MLP neurons of a small language model. Each row is named by its layer, matrix (gate and up: input weights) and neuron, and shows model dimensions 0-127. Each number is 128 + 24 x the weight over its row's rms, rounded and kept within 0 to 255. Numbers have three digits each. A neuron's up and down rows have the sign that makes its largest values positive.
A block is one neuron, or neurons of one layer that tend to fire together. After each block is what it responds to, as a language model described it from the Wikipedia text at the highest values.

L11.gate543:133155176063162146142121104165128159116123150145073163120115191111123140098135138121101125152111103153125137147116187117103162133165153118119120132097151111121135134107134114141115158097135134163161116139102142087119099134086123110135141155129151094114112173112131148119139109103150126109173097112118157110115117135153097127094117099097139090146162112108161137150094157122109144116164
L11.up543:151108150169113128137125087116126140098123143136141098131108154117121141075116147095110089161107117134141159180128142109155146143128158107148121113136092125132145122079111128184126134121154151132126175097102117141113154137118103098173123180157131126113146157107147152124111102133134123099153129111106124126111102110112117104124168123158147110138147117143138152180101090143132135158146
Articles a, an or the right after is, was or became in definitional sentences, mostly biography openings ("is an American"); weaker on possessive 's and mid-word fragments.

L9.gate50:169128124095148115124133137121159100108142125098134142163090125142141085110139113137127113128114117095118134130172147081117116171131133111138113143105115133091134117148078091146117146139134127134071185101132176092149133111141121135132125155126126173167110148141091179113127143126119108151147143176101155157078112157133136147151129108126147166103132119136144115140141151129145127149124
L9.up50:099152138174104113129136139137121123153125108124128159133119176142121117136174126088139132124163149093139085128124150113108136130107132145131134133078107103142129125139121154144122131203155123113156151164166111121146162114097105154163091124120082141101141175125087092126101151135123139129119161130137137097147077109145149097127165141133152105147117119152082138130088118171118139079162
L9.gate58:143158174077129138129148103139184138168130129151136119149112131128123096130137111131117124152147135091089097162128108131124100129131121112171111156098097106113141119112136132146099120152112138146108138137152086158126153144093110216120122161135165106106147124114136134109161140126135167119117140126107133188100141117179128121147105116089141126129105096134095107132105140169147141158127
L9.up58:168094141116123113153109119131093133132159101139167113139095096160129099139143117121101167125160122092159113130192191182146109087121134142120150066153106151143151142111097135106128112119155126132150113136177140124090106098159104145110096146137093112101089092145100111098122162134143093088125163104114154130053168167134143119118129141148132130160132115105098157120136112184128118127109
L9.gate106:158138162112154157133128130101136159145089160155149139153130120129138116146114119084110134161120146104122119158129145098134093123119160146133119101091153106149117134150144155107150136140101112131078127136145110141127089127093092157133118128180142099161104149100122068100101136085122106099088121094130161133109152148183106137131170152158170087187144103141113154137159109122122135119189
L9.up106:120153140139108153125147121145155112170160116140138137121150132116127123162149108112123140129146155116105137144184140105127099114142123120129117131090088095123134120142098148138084103144123089106140089102165087188135176138105141201149153132087118115073123151093104119157162119150142151113103135129114110130164082108157130109138157104122107118158140115159083094121113136148127132133113
L9.gate172:146095122089181114158122166141123126109096089109117131137168141093134146133131109174125116164063124114134107126108151139137144114144122119135121158123124134131145126116136132134121075124093134161109146113085119119137136116123146163108143118092130156092106085136185157110127119138136131148162137148150135143143141171110118130129111102120113122107199123139144084118140126126110155166126
L9.up172:124134122077113165139106148170100150137067069117131155084159137160159143157132130124147129127141088136162175168138175108139093136171156107124132161111130136131130106132112121119106110094166130116091143135083146135121130140093100121099114123112099156139125129128106163127151146138123108123168100119129138114162103144121148166115150078161147139131135099152144140134143100113153110122119
L9.gate231:143123155100140129084147139148149146128136115138085192097111152174136141122141112156128128117093092142106136130075148123133088143183109162139118153129093180169142133110130136148173124137110090121147136136092124105156146090147113164144105120140140104132155167133141124120179090088096119159125139117064180140113107126122134144114135123110098160141118116147173109097110138133117119148157
L9.up231:127146118162153144138164146160126070133082167124140137102111154119119146122113154134165169126146153107149135132156078152081113102135148109131120121111159146130086109172124164167140128101147108118183093118159118098143122111102132108125150093143104119156143163160110132117158108094121135125135189098140113103128123099139119138128149119132142139141106124123170118129137106085114163094141
L9.gate241:119153153115138110123142120131145114119128162121141087109103132120133102111108104108172109140153112140126110137134087138110123124180123143114115140112100075129123125142116059136089090125127084107108076151127105143097120133137133107069112142132138130150123104171117102100147139096132136075126168123110143147123160127143108105157102111159083161088110103088132148117092113176144120132122
L9.up241:117090126116130147136111151084150095156108158129117121144137111104137146130118153138115154111092098124085132088109128106150158112107106111164164166157130132164110110090101139136107122113111121140118111131135089147118099126119084136116116142136150119097134137096119117133114108124122170113074131139108107069146128135099115124165173133089162129096162119134161132119170148146151156106093
L9.gate271:107132135093064133151121151150095109118171144106139150159116106077111111134141097134129115134121119152102140106130141159094065099130114132107140103113075114158159173068162119122113114150097129148123146099152118161162140190148116159125119141158104129133121112127128132154120148111089116114142113112090074160150089119134128143167082180095129105127134121123117123112150135151110120144093
L9.up271:095086110045121156111139180107101106128106113160137101140172147136095122105119140137131109113115138157161063098154064140095096122138113102130177122126113107147116118122154108144167180142096111149146135114119139221131118132150121121129140124136145097099108134095146090116084150139106083159136077117094131144129134099089123134130088099138129141120155141098129136145102123089084137129134
L9.gate280:141143142100113122142111098126127117135152114135123137124152120113111135127155101142061089133136150095121124128111117082104094119129129110132123141110087054156166169130075107157154140114148130120103174137150134157080114141145123125096115146133102126124103113093141144167096150150111136117112138153144134118130141128102129093128132138114109150131119140128151127131092089177095084124138
L9.up280:101157163125121171131131130104136127139123118162131113088138103082143113121119121129110114139117173147089137132104091128164104140110150101122133177077157125150151168099088088142162124135148120130123134141122135149098128099112140090116121110149157113089157110093141130134112127109128129124148119155096104128131094126093138131122119113151112127139140123121129153142111096138122129115081
L9.gate386:136119133108134104095143155133106141141114095112111084128145137124115120129140101151091151115127106174149086154093115104137115148152133139157152113119104177124128169099096069158139095116129146134105102129136152161113158168149102153095120129132137133132106141107153119111145115115104113130145081141137155139134107111141113136116130066133084174113133128124136139156130128123138142168147
L9.up386:124089150101125123149180149175140114103089173097128150110107147117146112135098120155141112133134096150138126118126088137104138106121156096130096157114092104157138168122129117100178128097140127100098165118102144166128100140139166142106130119122114113141138149176188141093119101128133117140122097159138178171162113150171156125125113122152155135119100130119143125141142135073081131173123
L9.gate443:150118123106139142141122105150179098120089085109080135107118153138138123104099124116108120141142116103117105167088117108100092119128125191124121148130156053126142154102080107184094107122121147210137101136135128138160111144136121160121125132112166142130123144126153157126156126138117150134098170128112154113116119164148093123152147153133114120115156098096108121103147168100120133105129
L9.up443:160127118068115113179121090126145109147145145133190132147141145122104141096137149133116136125113150118109144129153155142118089141142144146177108159127118108174180152089116144154084086177131118141134124112137135123109182137103160149168050113148122137100154125147162098142142122129096109120133141144101108127158118107168134104183112148118107108133117111111070089170132145145094137140178
L9.gate445:124109147121108104140131123152097118116190130134151118113147151099077118095146090153121101171121094118106119141180116147080098097130148140131113132153142119079137180106128116157147112149138145135138121157110138127125114147140135153134126166114136125111140133108140169141123153140119109099124134159111166119123129135162110143155112084117115142127150143094149136176145169143124118113102
L9.up445:157120150116118148177155104130085108146124132156115136104099083131133108148174152128127070138071130167154114143101115137132099150135129114097132066178127145105099096135165121146167144134184145143151149091138139105128120150137123088124104147139194125172142117103124167107121143106090081118136157163112148111093139123129148181141109154182119110144141174117149142184128134107134139084120
L9.gate461:110099172057101125157142153130110140143128155119118156149165121098082103110146119137135116148129114128106116160129136145124111121157127137152113167076060136148132172060127079132110136082139121160099133142147132189102123144132114150130113157150151132135161143100158133105138136119099166087135104121115133146160141141138117114111110087119120186086141136129119122109135144117154084163129
L9.up461:156100137112084128159147124129121126120122070127115119131152136099141105160119091111160066146128133162122150095130126104169145123138130148158136142146122157168144144111153126142138132103158155136110114129123104141148122134184105172120129152154111136097125089114170115124164143123109126086136110114134155122087131113135111162125115134131161135088172166113151140114171146091124109122146
L9.gate508:133158131119107153156143135152143116153148095134122128131140122134148107112130118184137119125086146149145122137107178094082077148121152108117107170120101153149112112130138113142120129108091144115117120129106138124129149129174098145131147156109122126120180137116112082111115119116109148159154142158104145159125154121165134113133107143107099164060175125134173084136134155129184149147123
L9.up508:160097099087093096146168100113150130103124092117123174133146151100118124140138138094148147132156124137140119125139119105161126124164150100140134114110127078159160114125140115097155095090136149102128134140173138111087151142149117159115177111142112098113095150135147126103156129177099138105163110106084134148140114146138124139148140088157127127139119120114104135141134112117195100142134
L9.gate559:137127135114127139092138124156158148136123136130163158107095149143113137111095111105146124134187101061101131180133168134095111150149099170105126147102144106115151137136110149149078113150149154142147145137134104103180145107084115133113068126115143137124156104146110152157106155151131151147135115088117152110133106117134102100114116145087155140113132112152118103072054127078160118167131
L9.up559:157115100107091126129149117159100088153098114136130111143128120107134114110084108121106126136129108106087155153076103124156120113141096131152101122131093157160134136120138132139123136108155174177166182110121167126106092166168156181156107162125152161114146122100119132143150136146107167144121114133133110142094132113156104115131124123153146106085132095135158100127121095138159160147074
L9.gate602:090117127086116133136128150135123106158184079113125095141147159118135127098105123148059154127154135101117115143146116157081106137160139158154125128161157135136170120102149136151111145131104120148118146158133154122177104149166153177142123141143085166129143134107126138139164124161143120162107145125134130096136188078123108108157157118132090137111131110131103082099119158151107158111129
L9.up602:149081107121090110165127141118154135128111138147084110138140153113120093142116124110063089094103084146112093152130083104122128162093112152133131176100145108161087103179098145122099103087133125171115150147158109082135135102116094157077102129117122180146135116108132135123143098125101151127115092129136093123100104122169136131164148127112102132095130109087130099141125126095139144129152
L9.gate693:161155155109133113154146091097144119167131117132138128153097115105153109155155124088113096124154103135143112171155167102133096134162124083125123117077097128128108117116107161111122088127139087153122112163166097162130123141106155190113118153129135116074113154104089115109117151107137155144090107134099141110137132145189141135121164135150166116137196132149106122146143114113122138119134
L9.up693:151126151116120100132129111129112119145121100151139104157127108115158132100100128100118141146149130125146117186146121117112080164142147146105086139123105125112145198084103144137116096096111111194100156121157091135116106132153169152090118159151134118080157120080104120099124129098148150138109156107111178129121151139105102101099117120126100117161173109183092116166106112085073138119117
Mainly the empty first cell in the rows of election-result tables, right after |---|; more weakly, mid-word fragments (sup-p-orters, pl-at-form) and numbers in table cells.

L5.gate103:087096103100100123180128148135096134060162070129172110162140099117135148121133117125112126129172121099115131170164071128086099080139160157125123122136154118113162163166106137146153103142156151115152155127149144152106115098124174176134139132147173125130142096139138084131134168147149086111173163187137142163107126109097157127123155131116107136131117164143113140132107133169137097109113
L5.up103:144103147143135207134135154099135101143140180103094164123152148143099083154159148165155128129126143128132155078134170135154126133105110124162086135106093144156132122141183104140151172142117126114076108098135136102155102128130138156162111117119083135145140164133156146135107107131079163151148093144124148123139145175139141101174168099163202110111144145092134149143124083167142161123114
L5.gate185:087164105097129131150180165141111128098155100140171091145159117108123127117138124119133079133177116116158141136159127101082108123138157144206103127139120139095112167114129141132124070144159130122160150128133125175097142157149140165108109110174113072101147139162136138123123135163147092091125165143169146141168123117143138139168090142138118143086118132166116122127105140189118115117158
L5.up185:105110098106173131121142142067118128110147102080165106121146132129139100136080119093168169122134091134117097114110161117125143087126153141189127130178146147145167183081109143099138160137135130114098104166097131128150145156160106118098111128129119146105166119149124123124133118157112137093158076091103137180135121145119131140159147085155143121146102157154140132150112140130117103110102
L5.gate258:092144159131141141131150170136087102085110059104126112136133131099103149101095125132103132148160072159120144125122066097068149127155175136149132148147128111124150159125098117162129128146172153131115138151136101171124119145156129142102138125129169119125106136128156175127121142144128075130159118135161167136113103130095140138100133109143074165113106111107127129140116129147146082101112
L5.up258:154193149079107200103144129109155103159110132158148106103134130154126101108155122126124127102105108142153140084102146126104101152153158084129128161144120130139149126083124121144149172119126126114083102126115136155109128164138168133082123107169135092161119149127139146127122117147077172133152037157101173117138123177125127107131125156160162111119134140145125129168095122127134132121136
L5.gate687:076123141119139134115173165117114107102081094106130098126168114104130112123129114130149126112167120145144128120137097100113140164155158141123134148119159104152159159142143087187137152100179163132122135144132109125095133102148136140108131150113137108114130111125141151120114173099159106121152159127150125141137143121116153101123128127163089168109132119093150110132131130121154125113159
L5.up687:115152125162172177113167155126122098121078143089127090114146155118082079105136123130116129129129098146121116099075096124116148142120148093111152165134087146156150154104116149096115182137145136108053107091148094165148117132156123086130153124132129120102136131149142157107151109137107120131178126113090146159151125102138137111142125119177152131100100177117139133138138144137153126089096
Small numbers inside pipe- or semicolon-separated stats tables, such as player goals or league standings, often late in a row (0, 1, 4), with weak stray hits elsewhere.

L9.gate61:121144185103178132159088111127100167111124117089138138088133100159114114118112116135130083167151154137147115097115144187091100099147145130109128135137135131153131138077155171138121106150138128151149108140101105127147108140123143127123152137147147085137147083091145164120114159147120116121145157149097157104101084129117122145136129135149094154116186112075090151123106149106144168148123
L9.up61:126111147094151137114135150103078119145141137129142150116113140102128150149121134110121134152101128123080095136160112142138161133142094127104139157101114150142155122126149098151123160128133172146136133103102084104182115151120144175126127130180108132150123127087127193131101151134139170140129135102141094130129162120128115131114169191111113103104178124080081122116163133135130189149124
L9.gate196:095148145117151105122091116156107105101116090159095066135109087117130120111127106165104111143137123081046138098108173123160111166166144108100107093115127092112154151137141104177145150128137163138110128140106144114119135131098179135140124140135139156143137123153173122124144160148146132119140143134155146122142164108151111122121128107113163148142142150101172127123119152125116138153139
L9.up196:113125116157115108149097097099141121125105123127123161140148107170139164109139129129089153149156136113074137174103127151109143114131129146087125124123142159088080187136130091131070131099138128137101082136115099115111160141057136135129155100112126136119163109109147146122155181149147181108081138139120150138130155170078128094102108129100158149138102144132112114093190135181149061079155
L9.gate329:117159152121089104118130063129108129102086133111112175101142110125072103111145134171182101129102135125092126120129109166109145141113091115124156134131116139136138133101160137097133138180089130098087168143109158106146148158115118105118102133113121123143169127125128145093120118141120140148184154167157120131116127125137151125172132106072148136091181106094146163113132141132125113175125
L9.up329:109107103126109110114135139136140112070089152121107111148143142116078120128170107163141122123123162148128104087083106153126156133067082138098129145180127125125136126164105130087130079121096129135106121108107149109136179136083121133137106122117090135124129134201125138121117137122110119143137157146147174089119098134127119118154134146113134160069137127097158150134159146150147163170101
L9.gate345:083132133107101080117055092152117105107147122150136163100152108128109183103112113149054084142151111107121149147140131137130143144127132168130129116116158096151170144105107105176106137175109170130133157106082150139151117117120166108126106115140099119162137084122145120133113127097141158148146172163141123126111126090150102086130156112147105138142190098121085140117115131100123152121138
L9.up345:121136109158163098135142106154153104128106127138120077128145129151116107098158091160197095111102081163135145137113136116131100104097095112153150152125148090114142141111148115131098125139107089095095095157126127118150086146173137109128136136144093107107152112146085132137141125133117110146173139109145079159080152132137131168124144114160106154103114135107166111147111121109132167182136
L9.gate399:135093121105162138110116128146141112152119149102132133174134121130106139047142128131121120190168143112124146173132127164121107140116095145172142152162068136123107124094154141117099110135081127139114149140122114177128100098145132140120105149100136130176127147123160121108101143080134127184114149129156142132113113131157120114125092137124103152104149116124114136151126137174148118137104
L9.up399:157156120147142160129113084095139101131138126134153165080120158121099115181133115109133081114108115113094061082080161149117144160121144123109138130146129144135154106170154118106141109194165126080148150126098133086149128127085121096106120129140129116099138123136162122103101115124181152117095130120086146100106109108134137126127177102106163145158113144139130156110103144150112120116099
L9.gate422:146098116113126132131099108153119097152137146126133146106106135136129134136098122150123115126122139143143105125149153178107122087140180161147121116150140131164138140145124099115081102130109169158142143161128137122171121124158098113091112118095137104156123118140163161077114137138097120092194188137164127113100185141130101136150092151136147117145119092134141133165167115160139147122144
L9.up422:100149124046192163143128164055142109136131107129134162122108162147124131124135146104146125145114129119140107108084120134136091099126115148125101137106111143155097102145150100095077154176125143158127118101105108127150105091128103109157135139111139158148161136116125112110081154124152088144138123117140108123109140135122127134137122090159113129137166093127143106150138130142158138062100
L9.gate439:141158165123178119141154109092152080102150175113083152114124119090112157137159144128107132139106142127148114110118158180137143133110159133099133159148096118163130111115118093131098125168142125105114129125087139124181189116171123117137128136090127153088160149084138118140117142098145200138117162136136131116107116110165123090152140147162151162125188085142115136111136178134126124117112
L9.up439:153140149060119153164135157137112081154125128142149135142095104164143149096107133150125134121096139122122158097136106107094117164172123082156155093131113139047155165110098122113111105147114154090135126135141147136122103105108149130095094101102156114115116142135148143112129102159165118131123112152106102127134142084107142133124150116167109101139095112135146116144141124140148114115100
L9.gate446:132148127116087103136145085161092117145140138120139114153106109068125147126116130119120125125168165078110097122171144123125115175130153145134135163129127114154144101139152124132077115129137157155160160161112116146123087097145145123153141135136119128120121138182155121068041165106073106108181128112106101145054134138136134108122176097138105129126173139106136103147113122112144130128147
L9.up446:106084098085154135120148127111159149104132111143102173092159162143149108112112120150102133136136147146167072137117144107096118131106144148155113100124136171165179135114163160141140127120133129144120096165068166161140130148143102103156091107119134116131158114099124138099119119125105101139129098150165127108130098133183135076155134095137141118117167161123116101133127093072119128167125
L9.gate472:116145086130138166121113118089117148123126135086149118144108166172120152136112120104098147130180072148159111137149128127125098130098124125192122129145135099155134139147100087115121129214110178106155136148150161119150078164130108146132148138135140126127145130142091160103102131110139103154168142148143149127126168143115105127112098110098110156145134102106107105101145115170138152144172
L9.up472:100131106128109100139128147152149124129101137099137149135070123141128137119147183124132140112121142142121098133094144146150089065122139138133113082115143142102117133073080074113132139137104131105096146163128164114165121156097148114166112120151130151139129117087131145099098107116126161160157130110116143154165168156091124163128145136124144110125101117133157119119134141142142108097100
L9.gate486:151122160093142149164101083136116119152141161094147159111144153102111141123080126104126095187126105148110129154115129134086145152118089185130098153169143125124171195127121097161141094163163108124148136129150110141132150119097111160093121120177102114137177145105173112160139143147169091083118112130154127113142115125128105113133141132114068111124137174131123173178109122133118126107078
L9.up486:147143150116146135104098130137102135080108163159166192151110149144144127140107103136097106144155172135126143147135146125117109168101117149114177118095117134145162129154123134096097174171135124141129109103106170173143172125106125143110159111115150131132141083148144090141129161131167181092095097114144156151132115160155118080109115138163109150109131146112108166104087129138146135140134
L9.gate504:085127118123121101162144115132065115103145114170123145131132117148128139109132112152124105183142131093092127109170160130097093126133137128117119158128104163146139154138159132130104162143143148152135167119122161126076146162122164143099155128122132120111145114109153171120104174076142131124146131131120119127157132146128127098136074056149132125143169137103115160154121132149164102128147
L9.up504:105121165128137130132086094134080104109096127138117135120101139134100083128163118091132112148087131099118095135130121142142126153043096133109141065179124144125141137112124141128124124139092136117126123150125126133133103125159159137107153129134119091147141131170146145156071136112161115097174153127160148121130119106154137116182164161146163112132173086117161160169128153107088146163150
L9.gate521:129168129078150098125124106105103109104114141165141148109096138142127121101102107188101126145174119127160118096156176148128146121171175188127148139131118147106147139124115121114098109185126128122146131099104160119115108127111114135095079130118126158116092136124116120111100148111166137133153171152128111112120158116135093127108105076140142120141148099141134169136122159156154147105132
L9.up521:059136072086119148122132115124157131154113115133136139092154092150155120107117137137107123134138145169081121142137137106153150111134144120146105117098115100124130134124143127117123108163124134088112125126128147122133121137128110130118108147143070147114121162103115108169122096158119134112138115170141115124104148050169135151125119166121133113121164113146129124143108178166133151126153
L9.gate589:108118133099100136158132149090127139130135076116140154142151184158129091131134100104104131161157108109120126183129074112081150132161120140150141110098104099114120134123142142170113167105148145102149117177118105148126115093108147175118129128145152114087119149094101105196113130131129134151133121150103181119164104119121123144123127054131129126075177131143101136138149092098105124130141
L9.up589:103082115108107128145146154109119141076152113103122130149155127141092160128131106131055109176133130101128156141147075155131130161123108136148089160108136130130162151133155103170063153134132128141098138111113179147119132130152129149113137135127169133149129096142139141136128138159147125101161122151140077137142098142142119133106159117134122145141142169099146140111124123066104137101099
L9.gate601:102088186133150110099108122147095118096120078114092099152127144124139147110085124155090146153087122122094133111094104148136129102133136166085092134134131123141136147126071110155151128168172151165137142127120145163149139133131125161122113129167148125172135085143159115116119148117151135134147120140116136104069112148125114163137111157115120118127167120137148140141123137151124144115129
L9.up601:125097140153116135115156120147080146106134135105152138129150133126099104123139122120180143132119156141101112074208137121156135141146140143125110146130105161141154136108145133109120128166158129107103116154141141150105122157183137159141135148141156109077127077109128100135110118162133109134153109121105113166146158117111151136168096171117106124114151168118104139116101117169110141130155
L9.gate669:131119127093141103104163131145131108115105146150094157138144121114088140108144127129121143160126128082092139123112097180147103163097109150111109172133142110126121162124141128112132123116124160143135164130125118092145103120158121116118150153111100143126141154118131148123102121096112129125111172129130168120130139101188096141105116101092150134105152081087082144156124162135124153121117
L9.up669:184121106107115091181151123107146139145137123132144124131124171127118104159177125170141125160132133111151143110083143137105130127095145128104158132141096151105082104121162091113098105101158145139128123107135108137120082117119143142124106140161143129158082144130096154128102097181080151101094156115130136107128135124122124104115127081163160095181119150071129112136119135090103179084114
L9.gate686:114164113129103104136116124128104127100134132152116124111174135075066154100109106089155140151147086118125109142123130106113122157117155129108120117157110137147189149141117127135109140144137111143126159134098140155097144105098152174106102140108127134102138106093100136108106165136128158158093172172177125115117102110153099108088126093103127149116181127116095138111091122131102105130116
L9.up686:143119139086109166133104147110130122107123114071152139135132116179112108107123106146107151141158155208117137150125121158091122109162140116156128136164135125164167141094130107126098091147098151150119143127102167124129124168124156130142140115126148149175119144127134152098133138159117136126154118126148149122173108156154139133131116132162153114136143090139117153138118090139170177124142
The is/was and following a/an in Wikipedia opening sentences after the subject and birth dates (is a Czech), plus some mid-word pieces (publishe-d, Inst-it-ute).